config = dict(
    n_layer=9,
    d_model=896,
    n_head=14,
    n_kv_head=1,
    head_dim=64,
    d_mlp=3584,
    vocab_size=8192,
    activation='gelu',
    norm='layernorm',
    norm_place='pre',
    norm_eps=1e-05,
    positions='rope',
    rope_base=10000.0,
    rope_fraction=1.0,
    qk_norm=False,
    attn_scale=0.125,
    bias='none',
    tie_embeddings=True,
    parallel_block=True,
    init='normal',
    init_std_qkv=0.0244,
    init_std_o=0.0244,
    init_std_up=0.0244,
    init_std_down=0.0244,
    optimizer='muon',
    lr=0.016,
    lr_mult_o=2.0,
    beta1=0.95,
    lr_head=0.00508,
    grad_clip=0.5,
    warmup_steps=200,
    schedule='wsd',
    decay_fraction=1.0,
    decay_shape='cos',
    final_lr_fraction=0.0,
    batch_tokens=131072,
    seq_len=2048,
    doc_mask=True,
    train_tokens=811000000,
    steps=6188,
    dataset='wikipedia_en',
)
MLP neurons of a small language model. Each row is named by its layer, matrix (up: input weights) and neuron, and shows model dimensions 608-735. Each number is 128 + 32 x the weight over its row's rms, rounded and kept within 0 to 255. Numbers have three digits each.
Before each neuron's rows, "fires on" lists the tokens most often at its 100 highest values on Wikipedia text that the model never trained on. A number after a token or word is its count.

fires on: "9" 58, "d" 4
L3.up1911:130100112111170155126075125154145147079141081155113098123090178153076127096170121127136139094155109139152096097182153063088133085121157158154113173162117131066107192177149144080084149117131151157051142202060165150093083076161116148155098077140154115177065102156095145100119138151047098101125170111179090146105119143137151051177137148137096106099127203118149074130103172119183125149112

fires on: "6" 19, "cu" 13, "ra" 12, "c" 10
L3.up2716:080081116131097160174104123116109150159085117159138165081126103105167166177135118168165168187119085119126113123128144113111141052091114104139090127141140157193091147163099159096105127143086108139075135105151065158144060114149099053096147134163156141086110119136170113154086135120177162126123103134101103136220149196133054117129109079093193148150181162151114090168153125088126108143110

fires on: "e" 13, "d" 11, "th" 9, "l" 8, "p" 6, "che" 6
L3.up2367:086165121147122113128105148106095190122104109144099128161110139126114123122120143147182112209149101117155157147139136125132161170090107134128139114119159157104072140160116139123149098170188141165167165143109152187089120144135173140106176145146133117113052154136097136160053126087118128090092131110116190212114144181051067122159073030144153137126111176093145101111145162101125097124117

fires on: "ly" 23, "0" 19, "s" 14, "7" 10, "6" 5
L3.up1301:119129086141138093129100147072155141112110127122137133106122115128102117098139153086141104091184160121107110130150082147096172095106121101112149105137134146153152096147114086101111098112071149122137105070142101101139098150148173134117114155104199142184148152171038156164155138084119109092105077132126120130143152128188185136125054125142136102139125022155099111095126118080079158129128

fires on: "1" 17, " in" 9, "th" 9, " for" 7, " first" 5, "ed" 4
L3.up1700:120111198121109203088128147179148077143093098135163151092092142153172125100174099112146110161131133109134168065120110156085131132158085130129117082124163146166104165104072171205120136062096118113099137117157160120127187101119112146142097122100080169121151172122098193142112156101139119155141134095134128151149135129081137175115130158050115115162100161126109164110088074106152149207109

fires on: "-" 37, "sh" 10, "a" 4
L3.up2692:076117138120110131144150152109128089116138108108145151125144123089109132099121128099126101133130074167117071136180155133105156100100172101068122116141113082151162145120170077084099127136155156182125122109091167027144128163143161182169072086125148116130124136067099098159132193152115154122141126131094153138091140133118102092167160105151143097110131155166093153077113104119162130152114

fires on: "5" 17, "mber" 11, "y" 11, "al" 7, "ous" 7, "ot" 4
L3.up247:115144102105102178103135091142101114118172160105150100159183114179154102083145162167132157166134106188129093084095112117145071056107182129132134113137160096139143155144134162096136125052110175140156066092186131136092138161143134167163125143107109157198136194095090136106117126116137134145180145151116104186113121140082077095145115108103107131094039116129098171174115100117104138152143

fires on: "s" 27, "ie" 7, "ed" 6, "ge" 6, "cap" 5
L3.up1678:104137132112148156158109098119177200058168083135139201175144153093080096132113097180076239114099181142110149133093094102131158101150092148103173098167119111153093144073106182107109090104091139137109122111065145130108123168077178144105099198152096140158141175083084169149139111124089141135133132133133156181161114132133159124119098105089117150141117162081134138058147079175112124130136

fires on: ";" 43, " him" 8, "do" 7
L3.up712:121190130147121155077179143155178101137141104115100094132147133126166134133099176143097087148099113091120128121144105105154150065136145085102203197179135113087122113113156149140110138141144138155177158111173145102130110069127056111146123121104067145130164132143128185110130162188109145164156200153130140101153155148069112113119138125139112119191191188082137124153154110104115122096151

fires on: "9" 26, "i" 8, "lo" 6, "ho" 5, " Ho" 5
L3.up1202:136155132060118097170147118151139116118086092114115135132144174159134108105120137174067124085184065135154088103107128078150186106139104140150115144182152134123079084130131142149126091075089123154179158085088113110107083168080133170194130139117162123112088126132134173092144140118110120156116138096125112094149093129065108149154096203155111151163081135189148140172104123211130165138097

fires on: "d" 17, "o" 14, "ult" 10, "s" 5, "ar" 5, "ing" 4
L3.up2526:124108097197107138143085042134182083095143161111139147170120123122177194112156145209104081158154120130090102144176106110123068114132117135113130106130138135150134112092122102170179137105123166147166144199127104123119152159124116141057125176151104153136133122126105126121062131136168163157121143179173143125142131144120167126079113152183060081079071103049175179116155082141175170105130

fires on: "-" 53
L3.up2183:123134096148119122092186124098136107158167075152116170108169157153143141133096121138079156120110101148082066153172111081143117094165135125084110145098131071128154122128142127164111093133151109133115142118123129111102070143127098118167113130133086097120128122122084074119132183130082177113147156129160178142107096135052193093084151090101092113071103096155089127150058114119138142152094

fires on: "ed" 25, " –" 12, " served" 9, " out" 4, " did" 4
L3.up3534:154095137151120095156113170138105137044167124167151159135151193129119101100116128156145087088116123159142123185168153174142096150139172127143072141113126104149078112143130118129110117138150083131166160102129098145182114129105135117118079172119105095049145119115171125178157132086093128116129142151141137082097162133114172160134107138159146137128102094081159122120144070144128111127150

fires on: "gu" 24, "c" 14, "ac" 8, "r" 5
L3.up3511:135142149085100178081100099168125161182170118157127145131087162145125143082166078144072099043198119159152151071134152144131162117113139123120207105143130096121114122144157135107140178142123202125183139112143122142167123156160106143135110134119106184105058120122088123156141108086138139114133110121107159087123046119112114077152096100075065147125078125105151066125138141180096119108159

fires on: " of" 21, "e" 12, "a" 11, "tra" 8, "ium" 5
L3.up852:092117140183076161126114108101128077143187180144157143138072116165119152100196093106150148147068130110145131197157074160109098126109121099130176125150128139129169082123143122088106145111118155188157124112184096121101074148190129125070089167105073117097100112099165127080133102135144157132125136093108153128117079172111169153176160111114178127113116108087178137107135117155107192162114

fires on: "." 31, " US" 11, " by" 8, " with" 5
L3.up2420:136141167136168141108151124105106110123130133158159172176174115107149161096110073144175088113156084173099180145210139172131121102181160145082152155141151164090082089149111127141207117083116140104115067084081119184129194129137093111167160089138115092089142127088068141165158133116128137142170064154113138065142110128143140086091111092050093102165112118187171115127173112159111109148178

fires on: "li" 18, "s" 18, "'" 6, "ing" 4, "lin" 4
L3.up25:177120136193098122081142161153199154080132149102172089090143129153146126131106164106126100119178148141131198120123094108155101125155136088143190152167086124192137079079139118112101150081141076156130154199178118135118073153106143122104117140122114102166118103164161133090148137149117085208088094149093147068139140147152095153110108098128140137191142140148157124066177122112136090105091

fires on: "==" 37, " ==" 27, " ===" 12, "===" 11
L3.up904:141106155131159127133133091149124135124175178132105124130117076142065176108145160124146182146101110137140089127149169200136179135110114123143144096114091124136097136129119123143193135154172161131147113116082167137093085060175098149146130065146146169102087111113076101151214191164183107148124145100151086094104089150125084135106116172199158110160148110098073095127103110063100065149160

fires on: "-" 16, "in" 14, "o" 12, " under" 8, "t" 6, "u" 5
L3.up3043:125105114140127110135163075183166129103135124183103166080075164088133157163142169145158102112173066075115117114139146114103174087146192178140097135159129143125179158134163145139185080148146079089095127083108113125097168161216152170118185112151101144078127157124081153109159097181104080088083065148143118109103056138099122153124119131149085133105155099123161117152155142149169114164057

fires on: "s" 62, "ines" 4
L3.up2885:137124133148092115122118099104146076074145142137101131082105145138122099155111126158183159114151114163176150140102114150118144154119117145166203185162145182206090139106111109181094157085158152103112141094119127154116130108161200112179076126202150158120150054094106173111142149109071168131147145112111156095167127131140105134107096104112176152130112104099142101094116118147140107145187

fires on: "s" 16, "ly" 8, " It" 7, "ing" 7, " with" 6, " to" 6
L3.up2392:199147123134137120126148123146141118067125082150094196153106106098128096159146081141093147115155198133121101137113110087147154126136142111192103144195104117181088101084165103188156105139150102107121116131136119089090109124159074144129121137079126136140110113172119171085136102138230169143121122091098163112160077072154103147071103141151144145162179111078079121141184116096097132097126

fires on: "s" 14, "ou" 14, "u" 7, "re" 6, " it" 6, "po" 5
L3.up2749:129130111073105113145093099115187156136088084050147136154162072151124101154143170114183071107184112140081133122147159107108133111156216080095170071155134175147114082087134163142151120191132149159197108148134154118114109065138167156145055135097078086060121129138134108168115121105101150083144163082153154172136171136131167110118155111119120101126155137172162132121129094092110159159129

fires on: " |" 51, ";" 18, " level" 7, " —" 4
L3.up269:104119103133142062139114069126144141108084047098124126112082119161097147159107118106171157114113076144082175171161120173101119146126057141051134203135052114139134117173151093091126110145151081138145132138161134203122153143092088116119141088093126135066085107205093102132118177109139136125129112172168152076073102103126172164129090143123090123110155108134148147183093088079145128128126

fires on: "ed" 11, "ing" 10, "V" 9, "B" 8, " with" 6, " m" 6
L3.up117:104142126067188088119113115151089066181136151141090065100170119095184134077123158087080104114100154136126136151142139164198151134086130191174101136112097086091084159178093112153095099066147079132117128168169127221136137139126156156168186141086145189097140141067117129099126097141142088154060120063136146148144090079083132157095092141128208051145113099163139135098120158165150096133125

fires on: " at" 15, " on" 13, "ed" 8, " to" 7, "ated" 5, " At" 5
L3.up3553:091120164166147194119176165080115086132130097094080167172154165153105081102138130138099090165118202080099178088145120139128146116120129149146123152162076095136098082124163159089126154177147128135128145115144098166110098100133168096127113128109098116085112167085120144161089148165155075120095140186134124168104139121151110112116146151132125112141122112145125160148158147130167139135158

fires on: "\n" 53, "port" 12, "u" 6, " home" 4
L3.up1053:105113200171113136108150134131142092091147108180084064140118104173184091089186090180068139150127192080135132085152118125108125122185097129161137125152168064153167131156121144158162094149116052167133106180127184081109140098127123115122102131144074098114127126126120104143156188121127148108107146135125063117177118153104133136137177155082161164091121054134131169132124158080130126187102

fires on: "e" 17, " of" 13, "ant" 11, "ped" 6, "ire" 5, "lu" 5
L3.up3125:144064188139094123104135132157174128112171129132147122096090116159158133127155157075133151118090156146143087144115153141175141129114166156139086093080163160140170067101140217146178106128151118077090132141125107154121155094193130127123146182120138066149164154124122123138165164169090088134150154104183153157133114129103121112143162121130168103062106066131127132120112090083137151133109

fires on: "t" 15, "it" 14, "d" 11, "ed" 5, " object" 5
L3.up1811:167146105126160146128114138122138164090140160135153138115155202085188129120151116118219172140188140155084116149110122074089164135142105129162153154171174135148065111162164194152078119177066150144108165108133093135155165158136124115109173160110127093064144113133122176148141108129077167157131101099086152161105123159153123119153149125111052083096125141119184085186075126127108160134143

fires on: "s" 33, "gu" 9, "st" 8, "ed" 4, "GA" 4, "SI" 4
L3.up262:185102073095065109098094142102169143103191088146144081112103131088088134103086112131182160094162162078132119161166141180112200115107150062141123103119160158119090082132109082053106087081093114169111147146111144096179161221091144106081113096154124134116108126125201166096104110137187149096148121127122142153208131141080151095143153169097136099142146144139169098077155114171106106123145

fires on: " of" 34, "il" 9, "t" 6, "d" 6, "." 4
L3.up2346:073123133138065162182139140178180119125096121086130074065096169145095207132077135055135082119092145171129106156110076138127115136086161207097107131084133145112145144119146123138088147110152105093123083115116111156160146131093108092122152143131165093146135115105185108160105096171142142156106172105140150110130146130160157088156130119086100144111067113136097138200187144105127135104214

fires on: "–" 31, "-" 19, "s" 10, "cu" 5, " back" 5
L3.up1780:101128140133092081137117137118163115100117119173137095116136129124087122082159105074103179115177087140101068126130123112192129143113123158121204138108154125145140149118166100135138164143209117168114146171119132104121144123175131112170168134104073079043124092177154102139121154086163143115171149184177167131120142164110144157071150153182091122105108108131119113099145143117108131166109

fires on: " of" 31, " to" 19, "–" 6, "-" 6, ";" 4
L3.up2376:099182151146171162126104158138149139151133178158159135078114130148170167178088107110165120146159104076118141137145142059103125162138115103106130116089120134141171069115106141087119191092098115152095139109111154101124150097134178109114126151173112077133121142152179091120157125090181107181204128142129149104133136141103098101117140076163122132125076146159103124139162190098121124187079

fires on: "ed" 32, "ing" 7, "y" 6, "ri" 6
L3.up2836:114104149148173125081139071167145093164095171070101106132169086119174135135154108134191135063120111102092143149134121160101152162116123070026134158130090069117161115138126160082123079121128151172119138142114152174152113165182133153114104091114103099083098155068079109079136105127113133156136112137165132188076207165162106120172205125177142126118091054188107086140043125236108141114124

fires on: "2" 22, "e" 12, "ine" 5, "an" 5, "de" 5, "et" 4
L3.up1213:148136089129172167170095170108098108161110115121163222171180113115125109099095144100155148105110087079115071167165063144090097139092167132099198083135107105155123114137119167129062132114160092128115210145152128100177120139070096187167101118132105130121152089064085146096160125144091162181193146112138179249130098120099166142102132147195195081172120141059149192085127112080198112108175

fires on: "s" 74, "d" 6, "ch" 6
L3.up2318:140076128126108125172122107134185149138121109110139185155095099104131154183143150137113131207089125098155148137093146104147166127175172134137159171069117148066165187063168084132124087054122099152224131130088141127129104122086167076085100141152117071143158124177165114174154127145183112148104133113074121129164136128160105114138107154130127133084106074128100146107066096143133138092083

fires on: " |" 23, "." 18, "---|---|---|---|" 13, "s" 7, "se" 5, " that" 4
L3.up434:085094086135129123189096103081171092113141103140111097141143058124076117140179091132139124168126079115176154161123152103070117104133101125100104201159116119109110081091126148161135132127104111091172110104102134147120099128107131171141121125140116104136082144169165162107100106124122126126044080143119155174102155170147138132139125112119114111112131135101150134138167130095139232061116

fires on: "'" 29, " as" 12, "s" 9, " votes" 5, " |" 5, "i" 4
L3.up2479:134081130154084104104156124096078181118153168094120184121189186125095148091141128157153180109088151179104134149136138210141155111106138100116158129140140188137131155161117111149190203134113112125123132153180126102103118152154105143140047100071087186122105126097119155140142156115174170117117062125159119105086111115125110172131099138099112155127148147162133084114144106096120167142138

fires on: "5" 12, "9" 11, "8" 11, "7" 6, "A" 6, "4" 6
L3.up2176:111147146117170116092149192137171038130156142163135091108043141131168142159155139100124171227108133150174157155164110087118141146070196120170153120185127151144143189162195133115120112181184106116165077111119140097193148133064121130046134104206129147065154063083176145111163141098146155154216111129111130125130123105185140203149105146084101104110115196124123124121058164130162125161127

fires on: "\n" 72, "==" 7, "s" 4
L3.up51:113159151128114171167122098106133122153092169125125106121102121102093136107143149223154099138161139128191119156190118168090125185115141186101112105128108134093122079178094134113104134185092099135163130128182155136132129099089113103106162148105110149158140109107134060146173108156107138130139123167131108162139118096153134083095156164092122122138114104133083160087108165104115078167133

fires on: "in" 15, "on" 9, " back" 9, "lin" 8, " Mal" 5, "min" 4
L3.up2714:094146168100187143155106150161154112171142130178158134132070088123153179153098113029113164139133109203112040141153119089132132128096105085108108158145129115098205141130134143117119165122139138110147131132069194185099115123092108121110116166100153178117197117127122128035144124161114177125118106103113160079171154103052125151135152115092129134133149112106162128072136143128106146176127

fires on: "i" 14, "s" 14, "lo" 9, " of" 9, "n" 7
L3.up1384:104132069136164165108142140137138090100078138097102104129169113154117163152158148086185136147150143139146094117125118112139136095118117100174148134112186174226149128153130137171185082123199070136159111146134103113087129177122134115157124089111139103062141126078150148094140138130153089116187148091097174118107090119130180151132134193119101093144140154158111098158133096154141128104204

fires on: "s" 27, "port" 12, "al" 9, "ly" 5
L3.up3313:099152104135134122145086128121184155170147168117099100134077131153042158123117104165141086123146173088111147139183109009103137123112157124159152122128119076106130130102091134070121118106159174062144129098109080139105179119104137156068174080137082167133098033079171096136174100137107126255164166103163142111050115106171129156158063142116159098133116125153098187108147116156091182154085

fires on: " of" 26, "s" 16, "ra" 7, "t" 6
L3.up1019:090113108176157148171075105131132152123116105085135145078116113127104154157110103096090123132103098124152166081127114146182088107169160149112160121083107110159151159118108117189180111155171163152092122166081135138124112182125099129128111163101091097074119077121095141169158147104135084106132133143187120183095107171162097086121110164104187056138142150124145129160095182172061111114161

fires on: "ch" 31, "d" 15, "th" 7, "ook" 5, "or" 5, "lip" 4
L3.up675:108098048092125119136092121126150124176135095182129117077101108105134075168167184190135129082129151105134163127157119106102165151134142104159156146138121138074123068169157103158126139061162133133091191153087129085160144171155135086142125128044126127152137128118120079137075124109111142115143128090164119106118090096198083162090147090118040091143087155187120124103109137131159092164147

fires on: "s" 44, "un" 9, "es" 4
L3.up1005:130102111131122124108128159149147124124145093098112134150061200142111075120051119097119132126063160090158125110141122160056132184158144113135121181153133173135039172188129100125104149107159153102185130073130157082112091053137136098168139152134157146119130118138141114158125124135150114136170169163134065100168144152135078121182168126151093159126119110084197160098116171150203114060063

fires on: "r" 12, "p" 10, "er" 8, "w" 8, "f" 7, "ed" 5
L3.up1951:123141117161112066094094126067139190097056163129119123136071099107132130145119100168154120161145173159064150137097175142162146087144151145165198092142217133120132188118149100136163107144119159121076194170106192142136154111159199057136114139168181133094139137162099046074154136146130150137146128103112143149106149081171146165102111145118129184104143146140143128116109096193163126106146

fires on: "," 54, "o" 9, "e" 6, "i" 4, ";" 4
L3.up1579:150083187131182133162142131128031126113061104177107144107124189126146119130118166159127143167144127169187108158137109069122139199123148187119171169155133137136152078121161136182116137128144115180116070176082114137130175118116102095149105163141097166159086163052126139135091178145162101138158184160094115111096097112136130094188046072150185146116117089133112125133117129122130194159106

fires on: "ri" 14, "s" 14, "e" 11, " age" 8, "." 5, "der" 4
L3.up296:103142111158125084106191146117116124122118157035140117132173137145092192110161154156104105121114075150143123130047117105180108169139137088167073111086191157122096133120180121109073174076146129112193129118073134068065153131152161124192086130106155089111164095093163178148110100168125070152178173127138153163134126104092131105209198151135092184155095116106094135096153110129144150097168

fires on: " of" 12, "e" 10, " from" 9, "po" 8, " by" 8, " for" 8
L3.up1665:090090158074127127101103093103211084090128169160074144185115142145172095160173101105137159093154136142123114115146127086168130153093126135141077084130132131153153101140169142213185138110043149161181140100114111107073094141136089102131102101110098086120130096124113139144099122137128132110109092119136166086173095121121149134184127102135045139141169166153164140148116133176086180218054

fires on: "s" 26, "9" 12, "os" 8, " Art" 5, "om" 4, "6" 4
L3.up1380:140166103051127174141155113127168118110174149138144166169113116127143144103144154097158049100115177072134197150147144117133137165133128069184125176089135119128162093158121131081152188102105125149117095075225097116180209135099140114123115173156126086112151134138055135125153101147135090107127105099155103154178169127078131068099104117078159079204113154115139115130078183097054124143189

fires on: "s" 48, " is" 5, "ar" 5
L3.up1347:097165134099174142110135112119205137144080122133170142114057088137112163144145091145131110098110119136101086102158154092111096109188215134194074141174138132139166108079148123141150124161109122151152127161154130184109131098103145131177109136107108090099087122121109110125120107111133178130143107122178158129094124124138138086138145120117133152120109092104106206160126090146171109158143

fires on: "u" 23, "i" 7, "o" 7, "er" 6, "g" 4, " race" 4
L3.up1479:125123129076183108059164115188093176124135127129066126117119162107138125116160061035106115180134103129074114147122117131111127126157123154159117128088068171161086103134117116184177126094098090159158098167126133119113154104145167116133174135170168199103138192065141175108123054112124146108079168153105128096115161145170113104144080156185091166137178147109122076091196112109150094109149

fires on: " pre" 24, "cor" 12, " comp" 9, "s" 8, "vi" 4, "air" 4
L3.up1379:206125161091146108173127117126133132163109162122170126094176128083134151085131124154176088114184151116111122172051074171096176107160134182070067123193118168166151133112096091117113188131087129208170118139118118145228108087137142136173092100135183107133125118054044134113144139141090108108172092130155107145129190140087046110190156181073180182120140132166111181159155102110149108143108

fires on: "6" 40, "u" 26, " Bu" 7
L3.up1359:094099096134164179119134143149106140118136133081102102177118092099126113102250085105120109186116072110054131103135101121113168132143112081173161164105132114209150178120167125107094097116122126132144129142179184056077089147092104158095168129137136087154084061190096121133119183127131156150100157183112157122129108170108109159115027148137193099157135208105069146117082141117145117137136

fires on: "ing" 25, " to" 11, "ed" 9, "d" 8, " for" 4
L3.up2400:176135169175116152117129133134111087142101158111105144128158107211211137089152060159069164162127151178133195196141109154111117120168110129147152128164076052171102148120132114165103106148117112139132187089129174139148127138133157188129129104078164108106107128078099137116088185148059180128103122067170160201159132094126170111170139148107186136143086131137107117127114146113080105165158

fires on: "s" 59, "ity" 4
L3.up3318:089121108144121138081217124114140135063155114177082112136126103105148104120138169147187112105160103155103143136126158164155150129078126169122193153099115115154119099082120117112105179071100141129140174134109148128114191107149138141116106111134138186152147115113121105121119105163131081098137130140121158099096158087137121060187157146117099169140133146163123129143118136164086126138082

fires on: "2" 35, "t" 22, " " 11, "ist" 4
L3.up1543:182162085133126103100142135119169123082123068117137134148184168134122127118137195194113144145078097164114117116195172143114137128115162140114106067098176081110163171145136089078100144100121179146113169122116115103129120125173149117109125154152172162185135102125159148122161199067143146118173147098032147118155099086188146147138157140036159136067142166182158148096114101121136154147082

fires on: "a" 15, "lu" 10, "ly" 10, "gu" 7, "u" 4, "or" 4
L3.up3486:130143109149126088112112104077158149122172164081180066155099151075112077146191129136156142134105140144130091157184110077120091063078143142186195135116132127182159069172113071131161110108082147153150071167129088160162115082124140119116172140145138144052102083131079168117103139153101089160134154129165154105084165124132128130178123059146136067130154137088141157055137104101127143169115

fires on: ":" 23, "," 21, "e" 9, "ie" 4
L3.up3400:094169200164154157137071145129160122066111074139137141121154117142072126108185107125113200141204137085140130121102147155101094187126177170123136129181170114124147111120097131121159119111150147141087192116131154151154110115069140082187121168150125171090059134061098078095128170150111146128129133135120081180139092086113106154152137109120156120097158088114087106112141134159157106120171

fires on: "s" 29, "6" 12, " of" 10, "el" 6, "c" 5, "0" 5
L3.up3182:161092113096176166127121078076168156142186118164140160135132063160116153124176131129160153114149101110170142134110135148156114098104077127120157131138127112120133067192134134138127166119109109106065103081168118101142134177170089165125162133100136111117085086109147103122175141048127149093167107068143153098143183120138188137125170101130144172200144113127081093172169093091155133132154

fires on: "y" 31, "d" 6, "er" 6, "ld" 4, "la" 4
L3.up3099:067112113155155134131132084098102089107117067157159171070114103109134150116103104167120093127071120194190091167118183092099118129154108149142108168126123071134083152116162067173104072073077102159212160103130142107126169123121104118113145161186101133092102126135078114068097116106142112136153142044090139206115106157144160130135176184070113139095090082131115137131167117137112096147083

fires on: "===" 21, " ===" 19, "==" 10, "====" 7, "s" 6, "or" 5
L3.up750:111173156123102117130109145157121132136175161125111122130118114092136127146114166173134106125092114131136200147103152132142153133105157146124136142097122129134146088105134137103068131109142104108128079188152071180135142101111133068154166096131111145161140086187100126129114128062113124145119071124093088150179192191094081103119181112127100121140082092158117132116122215171134155164153

fires on: "ing" 41, "s" 14, "ra" 4
L3.up968:083106099116075096092125135093135165108101144111099107187086158174068113128100153179133099113197177086123167123153148157084125136096115064100116161129070128062127117138144106198081118111139161128088121139103139118128144129169144135118100141144148121152145058158125118127136123136124092092138099147093178104148108127116082171085078167085191129070114065132089150120094135099159132077129

fires on: "s" 17, "ly" 10, " such" 10, " published" 6, "ür" 5, " for" 4
L3.up1741:148101105089152163138136094154133147073099151140137120145121120148183073137172123146150168118156142152131125125127127183097120191172110150163125170178177157115118142102115157125152176173123114119105084141140092057113101184175191141135110108118127136142202138102152107152135170088122127162154133127110137144166167114185168166125136127100135145143117098132122117136125061091099158171134

fires on: "e" 14, "ou" 13, "o" 13, "u" 6, "un" 5, "ø" 5
L3.up1598:119079127134140104155118134133156150185112137154111032178100123163163180116113184167099087136125093180140058106161105102096131180150073119138144159118097157119103184119137156114136135168113065104143094156097142163160170173134082097114122105083124102122112103093114205035102163090085105151160126139100110118125149098175134101191056121168032174154150083159168124109168109150144079104099

fires on: " to" 12, " and" 11, " or" 9, "si" 6, "p" 6, "w" 6
L3.up879:109138098166054123080075120120109180098119091126119145141123120142128190117146107193154096136115190086126089138102108160165144087162131145093226160087094111063064187166106156101153080127140134131147110163134144158179155123126140139129098094164139188160137147179083121118144141162076125113103072118136138187138123118065118156048121089140118087140151148131161131113108126136121151089181

fires on: "s" 34, "ed" 26
L3.up1353:117095148146115080145189109098202049116125144044213140133187100152153079205099124128141111172171107111172180074116064134163097119083138126097171180162108135084102167131121094155197075145132157124150097099098153107150156135100149151092109146139109069089088123080153118110170116074129096132109165128147127135105098140168109090192124140085125136139125093135146147099148051138134110099119

fires on: "d" 27, " of" 10, "ious" 6, "ed" 5, "da" 4
L3.up1440:103124099116123135129130120150106147146118117054184180096184126104134160086148122133153142117092147172110158149138145173115129100159101163145150079123151067120084137141117151143123125146087133137155165149142119118121091100146112153146141043161149094122076123117106108132127168134184179142127054129068124098121135159118131075096109164127121093061113125104108110113132103147134148084103

fires on: "s" 19, "ed" 11, "ri" 11, "d" 8, "an" 4, "bound" 4
L3.up220:110196151183140158131122146110184093077120108158117122145116145146091122091156134101129193144126125130174129138194148112156055176188099111115140123180188102130109145143165143129138115082093116133135155103137164107119107195200096128111102121120116152077189155072176145134093169157098155111145099186150091152105173168116093090100167161097119104126112175114161161132083114123107131128170

fires on: "." 22, "\n" 20, "ter" 12, "y" 11
L3.up114:168115147179105138117170135141102176141053117178164082121147108165142186136087169162161145163168099172118162155134166204184104153112138135121120125076132099090133103125201116133134107156075180163136120133107144112130077175123165103138139100177180107137185114137087141124045148106167126091210093200082160135171110103143082162144141149119122195132098050104132199161172108155056121107176

fires on: "p" 12, "er" 12, "ing" 11, "d" 6, "in" 6, "ur" 5
L3.up3152:160119115102105121167080080107140176077130063112169101180091151158134071118123139144047107162184160098143080130132162105103132141104114146180141131206139031149131132156131123137096174151185159173152150146117139115154165158134166160143140093088131119111121122072127142145139112115084095129151088209119135168096120133155122151109126157129081142192093060143129046094148127089150091126124

fires on: "-" 24, "er" 12, "har" 10, "ent" 5, "fer" 4, "ter" 4
L3.up822:150103100111092110117092133152114087165163151101078108106157126153085102132089111166080108140099131112135102150041127096224125149146167152085133046158138157096150143109098152092079141186080143129098161085091115115148159145133135138153134110114178138127086099085150123132180116079082095110170143119093100134102209141096135080067126176123132067155133108152092181147141107093142150165073

fires on: "g" 19, "p" 15, "ig" 5, "lu" 5, "u" 4, "un" 4
L3.up2613:141111107113107122180095095120121142147099164134145123150162089141126147153158172085175066118128168150160083086140059154070132127142119167123157146149149173176105144053123176126119110151125109114115119080145151093156118161096189180191211082111122177086098148127138099149158102132109127086117099204088090122110103132143140113099172150138156178116214190142167130046121096168089127189156

fires on: "s" 39, "up" 5, "um" 5, "ch" 4
L3.up943:100112150126142087193119122136174119104148086076136127110161120082058137150109136094140099153193146184106080192179153108123126144107149144110106117089065095165135147110078108177119100117107109128104139167171098107119158161175087060136114113054150108105103107116182088186150074126131175160139145147082144121133113121126133154130107107104118046156190104101101180144156159212133111183166

fires on: " of" 13, "t" 10, "ed" 10, "ist" 7, "er" 7, "ic" 5
L3.up505:133105099072164126146168162117089131109114127132120177097122185107144156141114110130141158111159142094133168090161099135124086184121121125094104123141154099109137154085158126116107148118093105155155133107075158149156098064121152112142206099075160127165179144114146176162142145088112129105155130148154137105119129152134145100147134131103074094087125068169129171105112083066149120145118

fires on: "d" 25, "s" 21, "hara" 8, "und" 4
L3.up2182:169131089180047146156128140160150096113133085165192184151046110113094091121178193161130067193103140115079088145099110156112119124168113107172100155099093067149164136093113150116171095141163086125132133097128099093164155140133070073130118137175089102184066106146113126112133133138149077112081099102121074123147101138088134106159090129123152162102242149115134107144131150141132175107126

fires on: "-" 23, " &" 17, "’" 16, "'" 6, "s" 5
L3.up1216:150122144220163121115103087164122113127101079090161108101117099144139139129090125194084145113165072123105063177127139074131145131168141143094118160171108108165169139088100132098114159183145130102078126158140127153152112199152124133124134125125105137185109161123182091120142106160182142091128127144067091121170125127135174209083201116084083167148148108178125081161178085105143055125112

fires on: "y" 22, "ed" 10, "I" 6, "ke" 4, "vi" 4, " before" 4
L3.up768:214160164115133177138166130117083166155149109122127110132123080069104146019135154090143121137140107109148214119137099121140182154145140127107100120077155126094154158112150082160118110131103156152137110052151122147176138140083095128101130077173112127111123186049054087187130154129201169130061093119176164171145132157080111080141164112130148089111129134137157202146092126138168137161143

fires on: " Me" 17, "me" 12, " me" 12, "we" 7, "ca" 5
L3.up2800:094165104134082166130109186130142140125147096173138145135092157119090125155118084167094211139146183210145145086181094086162119127104160100186111185167075146198120127155119125129137147099085110085140124127130156097171160210149146146120114128128111182128147116127151075159161109145119143157153117145121146146148165187126103104150118115181101114112158081144156176189099142109170161083103

fires on: "s" 34, "." 14, "ris" 10, " Georg" 6
L3.up1755:156110098147141100120097163077146055107159125113168143129122078115144154184113143120164182148138092097143102087099121158081106116183122107115124131160139185176121118118134126082111117100108124201121122122095139108158195093103131117141108114161174164095093134094129136126083155117124154158076099157118166104141090140147086155123184116087165112099119077125095101184186115157155133142104